MLP neurons of a small language model. Each row is named by its layer, matrix (down: output weights) and neuron, and shows model dimensions 144-239. Each number is 500 + 40 x the weight over its row's rms, rounded and kept within 0 to 999. Numbers have three digits each.
A block is one neuron, or neurons of one layer that tend to fire together. After each block is what it responds to, as a language model described it from the Wikipedia text at the highest values.

L4.down163:489532593555511476469514372524539518466510473537552560421431485447505497561504532469476528514487484533467477525495514519538572533487513471517513483477453450521546498488522476451456500435492490513469586503481446563468541532482484449491507545565513523413470503564543523504565484462495546544
L4.down600:489437583522509597497594546432548473474514489485571524500470441483504491497502489423505503534468481573581511486447560538572580509514502480441553487432460537483517434520533429497508490518524478503502488478545449474474521473471542500497558498551494516536541552479537455519447486527506547439
Person-role nouns. Fires at the end of nouns for a person's role or occupation (detective, pupils, experts, fielder, singer, General) and at the slot right before a named person, such as "scored by", "Principal:", "as MP".

L8.down104:494444488447471493574540464499492467413550530480466516521530575524432519585563507566574465499514483485463501531477504516487507510480543528483524514519530549478473491535537481426552479510502461468523504526501487579446528494520572483436546529524509455599453436472614507554520408536439557491
L8.down191:501508409493443471487512584538494521563436537542494522499458482530520507413461498525550477467424451480513577528477404533462538516556428503429498482512498547473541523477537543526582547472492473492509436478557483549507442506535595505483481533532432548517474514436509519519417487553563483556
L8.down271:494533445548510491481427545532497507464507486546494487462530525513462583497544464415484478475501528495527444453481538498471480595544465513527441536511528502438501497507549514509508442546510502580493494486536553506490483494542480461529571450575459472569460615559457499502570463443552510531
L8.down277:465591428522496527548515541489534517548469562485454493503523459501497528553527544534565502521495498495518606549523429571543516526460490468482490502498446511425527497518517513508501483503524560440519478494546530564583493558557373494482507480456522482515575372565447537458561488500548617530
L8.down471:506584478564543434581531504556414467478423466512480444474478451494469535461515523468417435516538479528480583482495492549492486531575508427485540456452530514577472502451506572485549452480529463480556434555528497484503527558493460425429497440557515541553474498517384558516506534565496526600
L8.down527:468487467463468497538479541534544474501461520439601456526492468465558524513550515545525510468519581511510544545539515486493485496505538525467456467467555538537503512437540465442472483499449523481472449503508535539475487476550497458479486464481513491537568495465564505493444511464478561482
L8.down601:506484531578515510533510461465487510502548493423495458539473525477514562506468437490538419567512527491510464505495467457523482552514443530483432504491506506449464499515473447467460484485537549582550537471460572505431507422541450510502574501488533515602472469487437518521502520554422536503
L8.down734:521484461537499431498516447538463518578596567550501510421565487432557481480466403496498537496531472509520481433499467555523523579548542552512533475484498553521488539503490470472535545506558442522483492554569504455462528505445488527509550426458534522482502550462489432508499462510500460497
Mid-word subword fragments. Second word-piece of a word split after a short opening fragment, in names or common words, such as f-ron-tal, ab-us-ive, J-ó-zef.

L4.down350:569530639505511517510505498476505495505430444507514542537491497507493458550496523492504484544490492467544421509448503504489537540421427512510536535484457413520514540552456542523520478570413456510508537495502523427521492466523542489509558465494474526467491537584508494571442549487418500461
L4.down721:462524535541489443503479470471553481487564485507541510572513502525531499528504544522531454515519386428460524535477515501442522566456459548564553480461468465484461514457513523476519543528472476515483474537617493475532529452500525465546478459526583489433468485585461506458477490540536529538
Date-introducing "on". Preposition "on" after event verbs like born, died, held, right before a date ("on 26 May", "on November 8"); weaker for other uses of "on".

L3.down192:581515594451477562540411526511515514443460561530496531526481566486474582501475559457464528514499494450536508474463527477462534495490509486537478549544495456522459524460423540523472499490517490468530465554449519464532452591476510463445459499526486494444450534492548516508531517417546446478
L3.down196:537531457500449516537531542505508546442454479526461493508529495498503524529491523519472519466476476511538534510477543511517510461467462504528502471438454537496411532529454490476539486463546488519496549523506434486449531497567498538502489405449503481468477558602491541535453570480487461478
L3.down210:442556488430590526484438493567495597448538492531524495489462490500485552450495490411540515447439508517518528544421579442464480484522467469488455500498480494530512474508506483444533539500462481553507554539518485451530481535501558541457468517458444470601510516594539535471486482402476476529
L3.down443:518508442498511588424506484502524602530519489516504532500501551574524470502480486565555525460512526451489470445457483428467487518483485469538515585497532546445535476508484498487488477511413523523392498553496536525464445487491520533487492487545507488601471486429462507459508543458549398489
Year-number beginnings. First tokens of years and other numbers, such as 20 in 2008 or 19 in 1975, the space before a year, month names, and According.

L8.down36:521552428479523481511500530482488523493474502524519499521428459541498586507490514477530520523491525507576502517484465507529473483447492485488488449517495512526546526532445500596442446502533443540559520560546425431489509424457528528460536452537461517461459456462428545541405439556460476500
L8.down322:489453477470541545577452487450453553537504480469470446528479426465527438488508506549512471491502505542524468512396513485546499427431543475516494504514487537543428440458503509525440461510451555502508539400533448436474477503525462501481601480451498547558486488524454493497503480568633467508
L8.down374:397487492408471506476503521486502557506459482449481488451433497495549483504453487419465427493541458527570548480523473505496481483487507498535565465486454500534481556471495540431527476520492427524514567562482481510492505464503501576438551472504498506478488497553466505543559547462454546515
L8.down399:492494454548430545461496486532479469442521466573492505511420477459481502483488434527482479527504487572540518457488477429529501452469552544517543552587555475482479538453438601417462458526524492539456430425449480523572518543462586517478528453535544535444533533551498439481552527428488508525
L8.down482:504492547547549448453511561476504456424480429504467544581482451476447460538479535525529506473435513482576464540470569503482560452537534507544531471498497441558488501460525499525421487532508515467527462437588481447571527491536543561576531526586508467477497528507538497518471576421474577547
L8.down699:511413485476489520507480449500544466483498433416499535436476539516466502473454519529531547455493443500463501522454549438478544540526494485461483551522562493621446466461535455381507534501503449493387463591500514511484516509577495536541556535537500484454399412437534436469463500429486476548
L8.down725:481460538491487463422518571474580491543493530467450540464503455559531461485537459559497504456597524533568524451516512387456500541545462504573532401530484434508533529474493479541516490445504452443519468518496482491524543540478491516572511520455449494522501524476424549411496547410470513547
L8.down736:518414477441588512508509462545508538474388449526564499543505469522487447531494541445556510539518545522536471487524501451426457535523525523525499453466526453508441528532498470471495530495531538524474508574472502471507487481538508520441493540565483474455545554536555576494500500489528460604
Date-preceding "on". Fires on "on", "On", the space after "on", or the day number just before a full date, e.g. opened on 31 August 1932, died on 24 June.

L4.down140:529491481479517485482528493538553472501533404512461406436455519571511471534475477436574488467571466534490479529429461517492456483483483553469514531501521518556559560455506508486495441544564486481515547473551583478540456560489437455439512473475485485523448495576503493469498525467474493463
L4.down227:504460534428493474472535513453476548484515454522490519448505515440522509470447525565536518534429506501508498434492520515553486474562460576467516504536463460539488452452448483466501558395505479419489487459479468495476515519493516522578454549489524500581422472515452508552519524454471468519
Possessive determiners. Possessive words before a noun, like his, their, its, her, and possessive 's or ', as in her daughter, its population, the charity's.

L8.down1:511528517472470517465536440499522508533451512488436473524489479532598513467504525408420427518518464457461575454559510533595521472451527444525514472556542568449439484523525463479568483513495494478594448447561523488505495458499503555489494500549468550558526509514473469482458437518494544607
L8.down159:490475508515558517512515510477484478527469570459426511490383509476520477489545504486486471443449500469540586452506514483586440490410589479473493491492552569526486464501491444443477472477466485486510484445541569439548498518437581487474489471520542447511535529470450541515554474466518480563
L8.down172:516546515535514478440450551506458571520607469483450474512455500527483476486481512509561490509452451515550479515622476519516485481580515449448515520508537524492516488501539450526548491482462525457477524534465501500419403507461554536447515486535465477577459473581458500506459448504524457528
L8.down265:541557489568522539464424432466519453538539487544610448501503454458478473547495505580475562499534522517512511525468458590443492535541517481575462505456534424519483582567481476561462584480492482511493477557511514580459451490601470512483454597488445601548497469522439520539549526497478502489
L8.down273:526506494450507521518522491475482462544507472545538522505489469489512422522479516448441490486478516416449610553551500482515516475517576494461517502455468458512498522500500466430472554486460464553482566504473521551504539510504500526491537448496520396487532395621406497532575573530474488461
L8.down376:466454492505472491516553480512410454525504546496514531492517484575545512523524471470561439520556526527487508473515539453477577493546509476505491480559437469538495519459509470461467526520563442524416446533519499546533502522533474524545463472469488527490488479526447531486529471505480578526
L8.down414:422458534501560519469448446477528467548494402636580482478493459427497477546463525490534467415441546484490569470488604500572484490418473527464510524472474543466517401502508462534459484446510496466457474469526437518545522477486543509419503513488492569497489542420584490551496493482458489504
L8.down661:530528442436557518551487538532518565531490564499502506510430541446466491497503481431461457521506497512536471463540523451538564476545541454478446507579426518524435510492516534529554504535451556568472516472569502498463514534468520552467485442469437508524496560578423490446531489484571507439
Word before a person's name. Words just before a coming personal name: role nouns (manager, artist, composer, senator) and linking prepositions (born to, consecrated by, in honor of).

L4.down108:480507489503474512513513536571451553510488514518509446459531536458478429511475540471560529479493532532514451481548463482495463515479417530510442517422514475453454490520457542542432546471556476480453494507493483561534540461466472432463449462533472495419532538566500407519478581518515471462
L4.down112:449508491464530453514465398494463471492549459565571516455507484584478500456482468490457458561536449499505496517588440474504525447490499501496558516563518524516514550500480535556462426522476515485480504526460500580457529515498505560515484524530542543470497506423539476475482439490615543474
Competition stage nouns. Nouns naming a stage or unit of competition in sports text and results tables, such as round, season, Cup, match, games.

L3.down18:499504500505501480490489470469523503508467470497500534575519475442550442516484465455439548530506506433515502504496507476518527509567443581548446585451462481484469488516509476511488595503482475500442479552473485438491522511491503438476539592532514476514473500463556456569517564501465502555
L3.down112:485498540558473476504503535522562525548522503555530428490474504456539489472525573476485459489479481514497468506512541553490541472464492542515505479418463423431545447421521483489420480498529546527530565481511405462498492516525492515486549518507553527564542477533527471545507485523526461499
L3.down683:514447490471485545544548586451542481503472464455466444478463545492517468477485530513544548484458508504535436489465540505579487519484516530544504577484478543520451482538481476442541592439487458501546466504595497428539467506438471508532541482443563513572527447489522512543425515480433521587
L3.down746:501517515445489469530459548550544535524454476462500531466471542467479504408519551480488547507495485517491558500490499546549454506509434475543460536521505531481456449503490504496489541430519485542464456558471488520471559539583488541510499568525621529496420577484461465475549509435548520474
Sports team names in tables. Tokens naming sports clubs or leagues in results tables and match lists, often the team name after a pipe or score, e.g. Rangers, Athletic, Boston.

L3.down413:426540496440462507562461496557512461498452457461462471523531528505508481492501521505549507477517513542467467490549561488484494455544417489465550504583493502542474490526537492466532417488547517449511550449559534498566385509488503512523558491448485498558511515487416526496560508493407492413
L3.down423:558438490459434464516548517445581471418467442543496581481535437541501430438509571599429455468462432508452529571481489573563532474518450509471465487510494472532458536531443514456469526512531536488408536482550445463436473523516448469442454429531567533447448486540492469573519566507457446492
L3.down597:495444482460543507471509464472501501532475465449480476636561522457576479475444503551523459464514462510453461457431448472539518474479488500521502531446469508494519479512464482462449489509465515461476451519475497554455493528504538501511589493508516440502480448460496467541562485547534523519
L3.down658:530555467533500473510412449448571474573516537420477477566564490458495504490468518409526477505432444477434443479501520551560440484489516533568465482525453557516478471480478507548537516551466499460545472520434470512470466505507483476485483473489488460521515526553414474502508512539470469509
Sentence-opening temporal prepositions. Prepositions that open a sentence or paragraph to set time or circumstance, such as In 1883, As of April 2022, On 31 January, By 1966.

L8.down157:424492438506456532504526476539530554468524444561490537541428479557522498473450501496480464496447506490484462524568467436511519451513538469467517490502515477540496495501543570420498502500513479459472519494544504550456550508497518486477501531516466558517475498475469449418509520479510520460
L8.down221:472497423552526487435539518529532499499490516515518441419458555453484524480515552549489621509506608576473498497455501509510403533495477550537458570527579514533502501507458479482451438456456503490572520447542492487479488477525520570544514439529469458548516558447463506509487449476575501530
L8.down229:431512554504457569470486481503440503490474495543526523508489467540568559446481529509534523461479546471447517488526537482518571483509554531516507481475553501456467491562473460479424516519475492517564528488498537538554508516463522453535471567492491453511439477502492489542617492469545487475
L8.down328:459483509512538460481485461551535529493481487569512587517533546498467503546479424481427414505546470505533523422505527506495530468520468497494530517517514450482532520497433506489422523536532470512544479492454525473467533515580456503527521543546495533526519520551483487509478497507528434526
L8.down348:476527481463515470500480504523496441500480487491535498489516535512534597456448546520470474545545439567500436460429566471506604501487453472593519445505456477418507498473484507507475506527547472451521491508483539516467605465559533491486468474509568503522527484523464501491498451456472601478
L8.down485:589476536505464538544474481444474475464538530530484495445543510468527540481535417566529475452411499457538470537558495520536537585490517508490503492482503509579530449551506534482567549576537532560543524572452486487532554530520575445522511473502507493506529505542486548489484506526426547599
L8.down633:512494513529496563375583507502502532509500550545508456508504475511554533509572541466579497519554477535500482497454506472476443478524502511472539556523516574534461452561521458532481492572465483503437474526485578425506406471468563509445492515563556481521518549484438474501433450479507490544
L8.down746:511509560490487486499500503458534440495461484483518485509434466464523484472515447498456559429480473500428497528474466534460453487492457606478485470516483505484498480489530476537498532548495466512478514547482470507475555471480500441496492536452426466531479514496516564447514499472505497451
Partitive quantity words. Quantity expressions, mainly "of" after one/many/some/two (one of the, many of its), plus quantifiers and counted numbers (16, 29 events).

L4.down613:571542451492471498504572445515598480525465572488416447479450511555445497490477584559552439508493494489481552549464475527524428471505437538500524534557544475500483554525574470426490520507484569471505517538487499491527504565494453500560487437554500496489536508463459453556501493426477530507
L4.down693:448470555455460489446591479493498547517530547492516523496453512507449485498479513562528493579512461475436524468572606545439523534536447459538533514406526501497474570465465439461492477538420470531500529559458498566479503536516474520425489460514498524507485512501436476453534510529561492532
Word-completing suffix pieces. Final subword pieces that complete a word split into several tokens, often adjectives in reviews or descriptions, e.g. accur-ate, entert-aining, excess-ive.

L8.down61:494455549505523562540565529488531532477538435457491487457492552456488488484510523499545376484478499478543495541515538440497438374507551565498508476476500518455535469459553498463477485447456577491521502438557498559560522465614443525474466517513468524522503480449493551468487472451465493460
L8.down136:432472484464440518493471489524439497474568458455484484487508465457551586500445465517401487539452470525496460526536461525445510569504536519476516447509497463460424560525548507458458418487524527474503478507521475451557486498530508534505447465468473456493527504465456493466535419484511485460
L8.down201:535533500520582418565594535475459515530516488473509462452478509510513468512543564526491456474450484443487475535549478548478560445508546491493444540546429466493578435503536512482491564508469463527544565481465472552441504579499491490506457508538522491479485558413536416522499598504521539512
L8.down305:496506501576493488497464507483447512478546509487511494536514576461473491570563456528407536472502486476532517537410482462475374517520499514423405507544536465478443517550516465511523503576553527521424566482517490517387504491445455431491496473581489478466495519555440520464542469446506455513
L8.down325:440438534467534478517490475529514501615448492574496423529419416537536514526567532490415523461507485521526520463440485576493520458467586449387528480499468513529535479533487441551513494575508519587409478535533507463517515458530499479560486457495519503487474522560522532515502515514463451512
L8.down568:487475531507488489452496539499518461493455489520577576447513520529488512575516538564448507489552590455494500498560590478538506528505469488596532552512503504478531475541536519527514520485431473531512573442558482499426500410517568526515517469505438545426474567495493472540448512529478531532
L8.down605:510527529435502526549510432412528488420468523531491498436497516533424548479513444593498522472527533522526519544472459534502477505464468457468563504504525466512525507553565510512479448439477528502553550548561507494495520538515530531496520443489539471467516487499503589502492523482564526486
L8.down646:389469432532528506514524510626502438505527491538517470498439583430459512506457504385493498447439527478509502431539520512483545516491543583419469469459488478500510486498504505568510434540482492491489476500534451454461552502478507512552460491398528519443462540441474467520429539583511515436
Mid-name fragments. Word pieces inside proper names, often foreign (Prévot, Kluivert, Waukesha), plus opening quotes before nicknames like "Danny" in cast or results lists.

L8.down7:547498473510548441451415514575518472540530471537568470492556497486464400470513480411499575538478514546532481459500482508463536530462461558495507549575490535474518569489503495483539554489583518558535457477474465459442451496480427481466485454447547523491501514523434452513569506568456468484
L8.down25:549522516521603529543477557540490397447472477521443467589463493524499538582503442546427519401554480493484508513521519468534547578504487524508496458488478466438486508480462520506475540537512458458554530511545485459465482546536503532475463464527541439495486533550441484544564534538427506560
L8.down75:494515430568496499461546476531527526551574464501572550479512538518459450560499494505542505528467471495489491482465437587465451500568465541561581519541483458522490573580472516473462515437475452458454482510495483501508557510531501531510474506491506442487505508522429530576448550539510528499
L8.down79:497505523585436580440459504521477556453553492547467464491485505499517522510423446479525573516481453486523505546523482483478576534530456483493550501513474517463507459589573448580497549490425610545487472503505493588495428476507501517513536450532519484451518449459525501530487530432503419503
L8.down158:440507496521458503450474438545522516543512481473480478528454434445467485458552514440532541533499542447499477469449474479498487560498436454488498490518566465522508521458460531562532493538468482475520513467512550479472445565567471521606477485478493449504489518515511529443510527508520471497
L8.down539:491490440542593510497471461562488476524533490517357485483516487501597502565476493457509484515545499408459433490501526538532487534515486485504527488472472487533532538521480523488516533552364493431488518485437509471443503500493529532487492504533449512574542519499511518506459553534489481490
L8.down671:483534441493531427531506524591498481455563513516536365542504460378459467521416508501533519499494535489535526438471470519594527508483464459561521552523537485559479445483453464529444522495545572534490510580448536446536474502433492626516484519470527518439538465506428510524503522480493451509
L8.down710:588531480470485495469523499498467498482474562526483526507483498496477486484365473493494457559544505455467471498524515519475516511481532617455523518488506470454440491438500419501594527459524502483460512505493492543521520491477480493517467531504441602596441442477476439467495483555462510488
Before opponent or place names. Tokens just before a team, opponent or place name, mostly in sports results: defeating, beating, lost to, champions, score digits (1-2), University of, moved to.

L3.down81:390496464488444474434498459507501548510478459510519535488484519466374509494485439476469510499598487440398573477500488519456494514492491496501583480450553464449507551500546453472502463467527510591496499470477460497504537589464492446572476549471520530523519484470483432474478496444480500519
L3.down308:476533517515512546479527523517496497511485541510438450482520469481497484537564516520550476454493518499558531526573516540470503550509545471526510478461530504508467539467451505523486486516479505556508443423479460526484482481468514554502491476477518474527426507555461527479491466466481537491
L3.down384:515549520463497445459501489511452437524428518505467527463413574525496460508530460484564473484520539519497460498502465486530529508506544456447478519483586449493521494546431456509488509549472479562549477549507483521427436546478557450499557469502500479455530563477482524508456532484499505481
L3.down716:501484456559522515461564523469444444616515482481492480506532444525522462542539565508550449485498519522501485555479504476468478477427456576561505451493561534513557495484474515451482513490499489422505507519518497550486522584498503555490445521468448501451438452472497453503449517461515531506
Split-off initial consonants. Lone consonant pieces (c, ch, t, sh) starting a split word, often right after a hyphen or mid-name: -certified, -tuned, Porcupine, Ivanchatenko.

L8.down48:534453466475482452466511466488500507567489492441540469477495412456497495509403567524549446515509578445491585496481568518526546494566559516480463439489440519560490532484523473522525486560512499558486520481539482502456451492543493547506532638417487555474529516456549458453455485504528517488
L8.down177:515493511561457472473475506515475537490498518531468508472429553513484587489537498474470402465507545520482555491582521455507469440525582513536569520432494448542582423501524548499482453503472481477516495522501560428518537463529531552540535584482473478447486505494503535508556461500468508494
L8.down260:454471532519474504446552568496426559529479402515508474507494503469564459480535478457527577513399516525550505468495485572494386502480458498518494553528513536507523496540495520505529485500464472488485495503553635492440493533446485502506531579556556524569515513466440468549515458499529469562
L8.down354:476560492522566623527506484493478478546491481528576434479487528464529580547546513499507583538477498524469450517491552550576425538453493556492422436513514526438541471443448496489444466474549539548526454564523504504491547505484517410527473492571561549523447545479531520436465466459482536515
L8.down358:515447474534475615462462541502542532408446527495526409572451453510471551525418449505516503504488548497539471464468526483521491565498486517472460552582533455557484522523515470554542557490515545434522511540486513514489443503550447451451478414502451496553524495536514445490497538454492481505
L8.down497:475562448476475422521469546498510484609427520489517490424467471450463441489550507465497504506565569470507544530493495497522554484465471538529479474524501521539456536449513541547505512497477543505468462476558532542451515494479520513582494510512527515530535438560471431471480490544511481488
L8.down697:578521553495403529508434473503474470509553518524456499560546474512507489436472468565571457456532480472495548512557445460543513549507544453494516474609504491518496533587580480460528464494398489509529500426460520538445505538566466536547505497484499454512514499449546468484522488484525529437
L8.down763:553529501532515504542499535499476425500546498552508387467484450485479548528530544550511499523522567440477460497515582567538483546436584483492432459585354541493562476527506514526525435497535517549505531557478514490491520523501523556507511523517546572496428460462509506482462528562506538521
Surname first token. First piece of a surname right after a first name in lists, credits and tables, such as Phil D(ent), Hugh D(illon), Ezra P(ound).

L3.down1:465488439532487498493460458497568467479480575499504560417551494511522518464520482509472471546427490480557508448470476473478550517459435469579516469509522550489571513565486455550475528413537456508493474494475552530552416542495549520531494502532487474480472514445479419461517524475479473472
L3.down294:554476513476487432528523502485453486407502481441416550549491501567534507455466485506571500514527569533506518487491488574498542476541518474415497508514425459528435490458481517527562510555487461514488467497526553545422510489495514462529511523422540501428480476476408447539546478492464554544
L3.down369:447441486579552503472437466481518482407495483423503532445527467506574548509528463576559544549505486508522455456460435541542491543469431448477503546555539522492477523533566522489537500458584497501523429517498537451529451564540563393464456538517556498534498455519503449522492470478516484482
L3.down554:473516546462560532439564523518516409480568515496517484584509473494506519593513546374519572550470517442542548491527419475504511507500512542495424582464516474437489450467416476523483450506514500563550452450541464492502451516498488502475484545540475529541520469461422425483512458442467454490
Plural noun endings. Plural nouns or their final -s word pieces in general prose, such as studios, families, magazines, in-mates, w-ords, marri-ages.

L4.down31:510395548433479504453547470525557498531471569511500478527483435484520442499498524495534571534440435496468540527378447509461493508465494544546504468445427499524471529540522522513487510561514518425440421453529496482536491527501438451536488509472496555485491573445440446452511494526490582464
L4.down118:572541517494470537477538443486510508465499488536387531459469487481501486438458506433517487527542452504488503498440510501426519555467436548500503491544549452494472547490454563435487468447433475520523503514539525518516565485490491480494522383554537491441539501510585497547530561493433565462
Numerals and quantifiers. Quantity words that open a noun phrase: numerals for counts, dates, percentages (13 seats, 72%), and determiners like both, many, most, several.

L4.down400:463527501493401487470452465587514451501528492518489538481523534508495524501486493545513522537546536527476508486545464526471545495515570500493404550510475517522502506560425512524501490525586528527455530541458502540507523527483446502476528507476530520476464487499456561425531446496524507562
L4.down746:488489443521505498425426448492524454561529536509433553497499441553438448501486523463464503454523492536476430472565520440500435489474478569525500516514469504523504537423443486580470473529485615498548496499498482518497545391452434468547489515545490423459491502501466506485499455490568544540
Mid-name tokens in titles. Word pieces and small words inside proper names and titles, often in tables or lists, e.g. S-ow, Al-ive, J-aff-rey.

L4.down286:519500486434450502566493461556486480530451448548487431514514555546499507464511482458480503496477468544495482533503522477562500567483481483497543582481523487523485516468480440486500455473478479484515443529412499532552443536483525541522535498565428437480501469432484408502512466440456519516
L4.down762:523490506477493476543540502492487524469537483496539536496466524445473481457493514499488494492471550521469442481551447437461464528478454423473552510522449464521562455521484507524502510459491546575450549485508445506555420463518515480524530467520483438507536484541461529488454564472488467498
Opening delimiters of headings/quotes. Opening wiki heading markers (==, ===) at the start of a new section, and opening quote marks or parentheses before a name or term, e.g. ===May 2010, "Transport".

L8.down103:503534545573447483487422524521532485440497562505434506461459520468468580514518524500486468486418457475604539514554501521524520461413452435503470534492473477528514514489472425496528470538500472581420523469477592478524483497500504514507494516537480465452487497499479473458565479558461538480
L8.down128:446477538469534592483473482536493532562536562471543442420487495497539488457479418589469457450539479488429500558498545472489408474442483439466493511489573472520506552568554432522478533558451519540469458493509557508443495531513532468492505471480480426560448496499489413490484490458543430526
L8.down134:486553506524552504558530522465452541593481457482497505493514478498470455575533466526427532480460526428490542537510506469501489524464507533492448464539501467489415529514511460447506507432523508489586531536547502548502545501528561540540529450453478489526441513503500477541535520479504425500
L8.down247:480540459463560534537457513492452481526494501453509548515484496518468478501438475515453502537553455493537454549514515564620453559451509478567536468546538512428497506454561453549435561496454516470461474444486438515462507509524478589521450449536522491517482466470572504544545474415504459539
L8.down448:517530435449538470535501477505402454535491403470518513547474502555483549483513463466486428472520559475503536491538482532453525454486467448508398462526465482503569512578496461531457496504461405486493481560491581418529530477483553487527443553479433520469482519526522526488421529550492436514
L8.down473:437407529600509454439500453446529501535506560556491564420463517503403533449532533475496558499475473454497572496537542496512488513534495480535543563508520514454461533504501468490454476463514532502528435470525507505520536469527540503501526523517493499453500507544439496448487462446474550565
L8.down702:514462491520484452492517499492475496465536524522468424433472459478464548503581565532454426462502431558545542478508449462478537496482484521513472512548493468507546539410543469503493462544478474518525450486499500488445517473476574541480521520471517501534536427571540535475551455465596436572
L8.down705:501452422493487468504472499515527467540455443445524504468535528516475447544383514516513511529451498599476451501443582443516520604539422505486480492490551505498529520604515516492482534465528467455503488498550482530470565472532510411503454467479449485518483463464533541457510418579521511556
Time-span phrase continuation. Tokens inside a time expression after "during"/"in", such as the determiner or year digits: "During the", "During his", "in the 19|60s", "20|12 film".

L8.down12:471462431479506502556440516507504522517444517471512472527458462471497468538500516463461515479514519523575565475463570501535425498455562451501498459530503519420514528508436486494514461426549532483467492580455488465542466462568468525536486552540496547527521565544441584551568444493504526462
L8.down432:543489525498501463479495501458533490485481503518552429531547436469541446479526553442454514467503455505534477503523507494437543508500414502430522480465507482475474506482496472471512427503604524463527416486479473539426546477529522529516527606478494491545484505491545520479576451562487469483
L8.down519:475506443489592494543407483474463490465576546522522459527458499470536459498476512545420461540557560530491542537493548534515517478520512582536524483565524491441503461503488533520558467535431523463513547487552464503565546495429478592487517510478442553464564536495439483503520510594516474503
L8.down534:526512502435484424501534509549515492512532524480522500477567478589496530456484516497469437491481462496518518514499523490524496464464575450577485509473460516511519492549536453475451467481560456535454469471468473473517532514521488489470586439496423462480528501563471497410467494559447536531
L8.down582:534480498459472490517521565533515525499443528489461544456465490412484501462582461474463490485459466428482657477515542452557524437487484516530483460546504589452444485430448493471512439507462515528531558424473571469564444526549527502505512471549491438486503498517512504453509444523487502481
L8.down707:521510473532514431496444495513539543518484500526461485496469550521501461439529518563504506530465476534512552486565471453494507425530472501407537514511456472510497558392579532429527533487519466503459453572518442466572495559470525525422476425480529471480491510492581460541527487446519489543
L8.down719:434482490498496521474537475516484464511489548563527441511425508495591510511476414500530505488512530480538524469504497575509496525474434503516561515506555421539458485549461514481537523560528450486489522399566482525495504454510498516419469455470520552548536477526499547456501424545498575500
L8.down742:535563466506569544540510477579492560526453462519417527510444537542504527535480457546479481577481508551484549490530555447456477503499494498498525515552520522531473442540474524474534523542463462524538560526535457546463580539472486507488465523466483501451556529465447514514483548465498498496
Start of abstract complements. Adjectives, nouns and word starts opening a noun phrase after verbs, prepositions or articles, e.g. suffered slight damage, achieved considerable success, illness and exhaustion.

L4.down39:464517451559497473507467489449438552541554486559572436456421548433404519519502517503480545490520464454550477553561543505455578464521514521495559553458480562530550479522439492519484548498593470546506438431545469483503490493532436463526597547488513515516488504569494527577503494463483535576
L4.down296:533446544481480502461465483545418501517614477491506587474539501502503547460509515465506467514484485433525476516507525598459473542524535516506407487491422539435432543487474529505414569500488531543557504474526495483513493486576541465481511525443527448477473468515438520525545486528470520551
Second piece of names. Short word pieces directly after a capitalized first letter, usually inside proper names in lists and tables, as in K-hed-ive, Y-us-if, S-es-marias.